Weights of a small transformer language model: 4 heads of 96, vocabulary 2048.
MLP neurons of a small language model. Each row is named by its layer, matrix (down: output weights) and neuron, and shows model dimensions 48-143. Each number is 128 + 24 x the weight over its row's rms, rounded and kept within 0 to 255.
After each neuron's rows, "fires before" lists the tokens most often just after its 100 highest values on Wikipedia text that the model never trained on.

L6.down261 [105 134 120 130 119 104 136 137 148 101 140  87 140 101 126 146 118 150 147 127 140 141 126 164 114 119 127 111  96 118  95 126 156 127 154 122 140 101 136 120 152 150 137  95 162 155 132 102 151 120 111 118 118 133 115 183 113 142 152  99 113 106  84 135  80 105 142 119 136 124 165 119 124 122 208 149 129 164 114 136 169  90 145 134 146 171  79  91  79 131 117 129 125 138 114 130]
fires before: " |", ";", "\n", " ", "%"

L2.down1261 [141 149  94  98 110 132 123 106  45 126 147 107 134 144 142 134 122  78 124 129 107 161 127 141 107  96 108 119 112 144 137 126 153 132  92 119 117 112 132 135 118 139 131 170 143 137 131 100 126 168 144 141 131 156 163 152 158 107 118 101 108 183  88  98 107 138 183 154 137 125  67 129  98 108 123 131 165  92 122 137 139 143 124 111 142 162 141 138 131 149 126 124  84 130 117 132]
fires before: "\n", " The", "|", " In", " His"

L2.down1363 [ 90 119  80 139  96 189 130 140 158 126 126 164 141 119 136 124 107  90 120 125 110 143 132 128  93 120  81 150 116 131 122 138 136 133 153 168 113  84 159 183 111  94 128 128 103 151 157 107 113  98 137 121 122 139 183 129 171 102 153 129 115 162 136  85  98 114 173 143 149 117 128  93 149 115 144 100 126 122 160 103 101 140 143 110 116 110  87 163  79 108  72 146 120 143 162 124]
fires before: " |", " /", "\n", ";", " 0"

L2.down571 [127 125 128 123  84 122 122  94  93 133 104  78 114 132 124 129 125 160 103 191  91 141  89 163 166  79  93 126 124 117  97 139 125 106 166 133 108 148 106 120 120 140  93 144 125 148 159  91 153 127 129 103 125  67 179 143 131 145 167 175 116 116 112 113  84 112 129 120 100 109 135 150 142 123 154 146 112 109 142 106 144 108 153 136 121 131 129 115 111 114  74  68 107 133 157 150]
fires before: "\n", " ", " 1", " 0", " —", " 2"

L5.down1521 [ 86 150 188 126 122 102 139 144  85 122 134 117 157 148 116 121  83 136 152 173 104 171 113 102 103  85 147 138  88 117 116 103 129 152 159 117 144 147 131 110 113 159 127  76 122 132 160  94 178 135 118  99 138 122 115 168 155 141 130 109 127 177 184  84 167 133 147 131 124 111 124  99 183 136 140 138 120 131 129 141 144 102  94 138 121  92 130 124 108 110 107 101 133 146 130 101]
fires before: " |", "|", ".", " ", "\n"

L6.down1514 [ 98 117 118 166 129 118 120 117  87  95 126 110 101 131 111 124 164 109 107 142 119 126 102 108 152 113 134 104 140 182 155 110 130 124 115  97  90 115 176 115 103 141  96 181 152 146 145 128 151 137 118 164 173 139 120 166 116 137 158 175 151 122 134 151 117 133 126 138 166 126 112 142 146 153 128  63 170 136  88 198 141 144 146 135  83 106 100 167 114 157 143 111 122 126 115 144]
fires before: "s", "al", "e", "ed", "in"

L2.down665 [118 117 111 123 145  82 118 120 120 109 150 129 159 143 109  92 139  99 133 180 138 134 168 148 146 127 151 121 104 106 119 162 118 161 139 160 126 114 130 159 107 125 165  84 105 115 164 155 130 130 122  95 164 150  80 154 119 125 153 134  99  72 183 137 139  88  77 130 147 111  92  89 172 138 113 137 144 172 121 116 145 178 122 114  84  96 133 144 166 118 146 117 121 162 146 173]
fires before: " |", " (", " –", ";", " ", ","

L2.down345 [117 132  77 140 130 140 138 124 103 128 123 144 145 108 160 135 120 138 150 131 139 149 107 142  92 104 101 130  85 123 143 115 102 114  72 168 155  85 155 125 124  84 106 133 123 147 103  77 165 125 162 138 136 155 175 129 125 139  95 125 149 159 107 118  82 147 175 120 140 138 119 118 130 109 181 136  51  97 161 149 106 118 109  91 126 140 102 143 115 142 146  86 130 206 137 107]
fires before: "\n", " 0", " ", "|", " 2", " |"

L2.down1204 [137 109 170 160 167  84 128 113  72 108 148 113 152 120  83 127 136 150 113  98 127  94 126 123 145 108 135  95 142 149 144 111 140  99 111  94 174 117 156  85 123 122 168 148 161  96 149 133 109 119 130 143 125  73 161 150 123 117 161 152 127 126 164 114 134  96 117 115 117 117 116 112 138 130 135 110 163 123 127 160 179  74 129 126 114 125 137 161 143 129 135 109 130  95 130 153]
fires before: "s", "d", "ed", " of"

L2.down759 [111 158 141 130 174 122 152 118 132 163 130 119 129 111 134 137 126  90 101 133 157 158 140 122 136 102 168 114 139  90 100 143 140 122 119 103 104 194  76 119 131 104 129 155 164 114 104 103 173 111 130 173  86 136 118 131 162 112 112 186 134 120 112 131 112 113 138 138 108 145 113 171 110 122 134 109 152 101 156 153 142 117 147 167 141 107 143 111 127 130 118 117 131 101 123 151]
fires before: "s"

L6.down1095 [135 128  95 133 125 131 115 162 139 101  83 144 119 153 114 115 133 123 121 146 112 116 137 139 118  85 145  91 115 108  93 114 118  77 180 169 134 142 144 118 103 124  72 153  79 126 142  77 114 175 131 139 122 127  88 164 142 171 150 137 129 132 120 106 125 110 129  82 131 108 124 130 168 103 109 142 114  76 143 154 122 113 157 170 106 120 134 134 103 135 126 137 106 123 111 128]
fires before: "\n", " |"

L2.down934 [143 166 153 124 101 110 119  74 113 130 145  81 135 124 136 106 127 119  93 116 114  99  79  99 186  94 134 141  87 166 130 151 113 115 149 134 152 163 118 119  93 153 113 138 127  98  85 109 150 149 117 128 159 135 113 124 129 150 156 123 140 113 121 141 115 110 128 140 136 202  60  92  97 128 111 124  92 130 137 148 135  94 135 129 145 132 129 118 124 138 130 141 138  88 121 125]
fires before: "|", "-", "\n", "20"

L5.down1282 [102 148 154 175 128  65 115 102 106 109 147 124 146 169 152 168 131 118 121 158  77 147 124  95  76  97 118 182 129 110 145 114 102 154 126 114  93  66 110 133 127 139  96 100 129 105 163 106 179 112 126 129 138  64 135 173 142 111 135 115 109 155 122 136 117 129 106  75 126 107 118 137 180 132 131 118 105 112 100 109 121 134 141 129 141 113 149 141 126 208 109 110 148  97 109 134]
fires before: " |", ".", ":", "|", "17"

L8.down14 [ 94 101  85 103 142 116  93 191 106 148 153 168 118 117 166 138 157 166 124 157 125 143 102 126  67  96  86 102 134 112 160 139 111 121  84 111 119 155 123 134 114 150 156 137 144 178 122 103 134 121 142 161 138 163 123 108 105 133 150 155 149 138 131 131 108 115 117  88 128 124 137 170 111 163 125 145 140 136 129 109 158  99 144 104 135 130 120 171 141 107  96 124 106 148 122 149]
fires before: " |", "%", ":"

L6.down224 [135 121  99 120 148 134 162 100 121 148  62  99 114 145 112 157 189 131 111 136  88 102 103 107 106 169 141 131 163 116 126 111  97 121 109 143  90 113 167 121 164 104 109 144 123 115 133 145 139 134 116 127 125 120 136 122 115 139 124 165 151 121 162 126 142 128 111  99  94 135 166 166 114 170 121 126 138 122 117 138 155 141 105 108 110 172 133 130 104 150 146 156 156 127 108 116]
fires before: "s", "ar", " |", "ch", "se", "."

L5.down1491 [ 84 103  87 144 116 118 217 135 126 125 157 114 151 108 174 132 135 139 166 108 158 130 139 120 109 114 127  91 158 112 135 131 103 148 121 114 104 109 131 143 156 100 136 122 143 164 135 101 159 180 109 155 171 117 135 187 134 160 126 152  85 122 116 145 117 126 134  81 134 146 119 123 124 143 126 121 156 107 128 125 106 132 154  94 116 120  97 133 126 128 123 159 116 152 112 118]
fires before: "\n", " "

L8.down775 [117 146 132 137 135 119 155 133 123 123 121 120 183 145 179 140 107 116 123 113 118 145 158 127 128 116 112 134 116 149 125 146 129 144 130 167 198  84 144 115 126 165  99  99 125 115 133 179 144 150 117  89 141  89 180 110  98  86 107  84 120  97  80 136 123 151 152 137 135  85 193 109 145 122 164 148 134 141 115 122  63 159 134 115 102 124 120 136 189 137 122 125  87  91 101 112]
fires before: " |", "\n"

L2.down957 [ 75 156  95 116 124 119 183 104 108 140 102 141 157 128 130 166 172 141 111 115 133 150 142 147 126 142 143 125 105 153 136 101 141 116 152 174 134 161 154 100 132 121 102 128 120 147 157  88 145 133 123  90 143 112 105 140 138 125 129 131 113 170 151 153 121 128 141  77 144 136 148  98 113 143 147 174 131 127 126 152 114 133 144 148 162 105 118 167 100  68 130 121 140 135 116  31]
fires before: " 0", "\n", " |", " ", " 2"

L8.down699 [118 140 119 132 126 135 110 140  93 115 110 117 111 160 123  89 133 156 108 147  79 162 127 151 121 104 132 124 118 117 113 126 139 120 107  96 133 118 141 112  98  90 148  92 129 160 125 125 101 149 123 137  93 144 170 162 118 116 114 142 142  99 165 161 145 120 126 141 143  90 115 116 141 136 171 157 131 131 127 142 183 103 110 105 148 136 150 155 108  87  66 106 130 133 144 134]
fires before: " |", ".", ",", ":", " in", " 19"

L2.down867 [114 120 134  96 171 108 129 114 136 135  75 176 102 115 138  92 142  97  95 141 121 164 155 120 125 132 134 121 139 140 104  76 123 114  82  64  96 159 117 159 134 101 142 155 137 129  75 137 123 132 136  86 133 163 166 113 144 129 124 182 150  93 126 160 148 137 144 139 146 146 102 118 122 133 109 120 134 110 170 141 126 146 153  77 140 192 167 134  99 127 109 126 130 160 107 151]
fires before: " |", ".", "–", "%", ","

L5.down1464 [142 131 131 158 163 132 148 110 127 145  94 154 143 138 152 113 106 104 113 125 109 141 110  88 164 114 149 161 124 117 107 106 119 155 174  96 124  90 144 147 133 119 174 120 162 134 130 125 144  86 129 140  80 113 120 167 124 114 111 127  64 129 138 106 114 161 124 106 139 130 114 142 125 125 117 114 179 113 134 150 121  90 145 118  94 145 134 159 129  92 153 128  99 119 139 122]
fires before: "s", "ic", "\n", "ion"

L2.down1257 [120 118 130  98 110 106 139 147 121 177 124  83 142  83  97  86 146 104 116 162 175 106 135 104 108 118 146 144 145 125  94 119 120 137 158 119 125  93  85 141  82 104 142 153 161 138 119 121  97 120 125 119 105 156 125 185 125 130 192 155 143 108 171 133  95 146 160 128 129 183  94 126 134 109 137 124 147 116 121 137 148 125  97 151  81 135 140 150 125 128 157 147 132 110 123 155]
fires before: "s"

L2.down1096 [ 97 128  83 133 142 111  96 157 119 131 136 152 144  88  92 152  90 142 147 132 152 128  99 140  96 168  96 117 140 108 118 101 104 126 152  89 117 101 102 109 142 108 149 136 112 133 167 111 136  82 161  93 130 136 120 120 123 110 117 145 124 155 130 121 158 140 150 113 130 111  94 129 151  67 159 128 176  82  84 179 167 146 110  83 123 150 139 122  92 138 115 112 113 121 145  85]
fires before: "|", "de", "===", "\n", "=="

L6.down1277 [185 109 142 119 140  93 112 150  95 101 132  96 120 100 124  97  96 132 147  97 156  99 120 143 168  79 130  73  87 143 154 143  98 121 100 126 135 115 120 171 129 107 143 127 125 109 151  99 122 163 144 139 114 115  96 149 148 108 108 159 108 160 155 147 119 147 160 120 127  39 100 108 146 140 107 130 117 161 103 109 111 150  74 134 157 133 128 120 137  99 132 127 131 181 157  88]
fires before: ".", " |", " "

L5.down1242 [119 113 154 138 117 120 148  86  86  81 138 142 148 162 149  95 113 117 144 172 114 148 108  87 119 117 148 134 110 147 107 122 154 130 127 130 118 136 129  94 126 149  92 106 144 128 134  72 170 138 122 101 173  60 118 162 158 130 159 153 119 117 117 137 151 125 140 103 126  98  93 113 137 125 156 110 112  88 142 109 156 102 107 141 128 119 142 112  88 128 120 126 116 127 116  91]
fires before: "\n", "|", " |", "s"

L8.down1074 [ 90 118 124 128 176 107 175 114 130 112 117  87 105 158 130 166 148 173 140 134  96 161 167 134 112 162 103 108 118 135  98 115 162 131 123 156 139 118 173  86 149 118 118 141 138 121 131 118 118 110 125 120 115 159 131  90 121  99 145 145 144  95  87 171 107 120 137 123 116 117 124 112 123 125 163 120 167 109 122 143 111 105 174 112 124 158 114 118 141 105 141 138 131  87 102 121]
fires before: " |", "s", " place"

L2.down1059 [112 129 135 149 152 102  95  90 109  84 152 116 160 111 133 149 122 119 174 111 132 118 161 165 130  68  97 114 125 128 175 134 137  89 150 126 130  83 137 103  97 213 131 125 104 109 140  95 113 152 129 104 127 146  85 154 119 127 126 167 121 132 159 119 129  97  94  69 150 106 121  89 107 109 138 118 162 176 107 148 161 114  99 125 152 146 140 101  57 107 126  99 138 106  93 108]
fires before: " |", "\n", " 0", "3", "6"

L2.down1120 [143 122  96 166 113 152 113 139 110 111 152 131 133 120 180 151 108  85 148 103 116 121 138 138  95 150 167 101  83 156 105  96 118 157 118 157 152 114 142 122 122 138 113 163 170 135 142 100 120  83 137 106  99  99 140 149 115  83 139 146 115  81 138  84 103 142 108 132 124 165 134 133 125 128 195  94 134 101 136 148 131 123 157 114 119 134 155 121 151 142 135 117 135 122  94 156]
fires before: "th", "x", "an", "s", "ga", "et"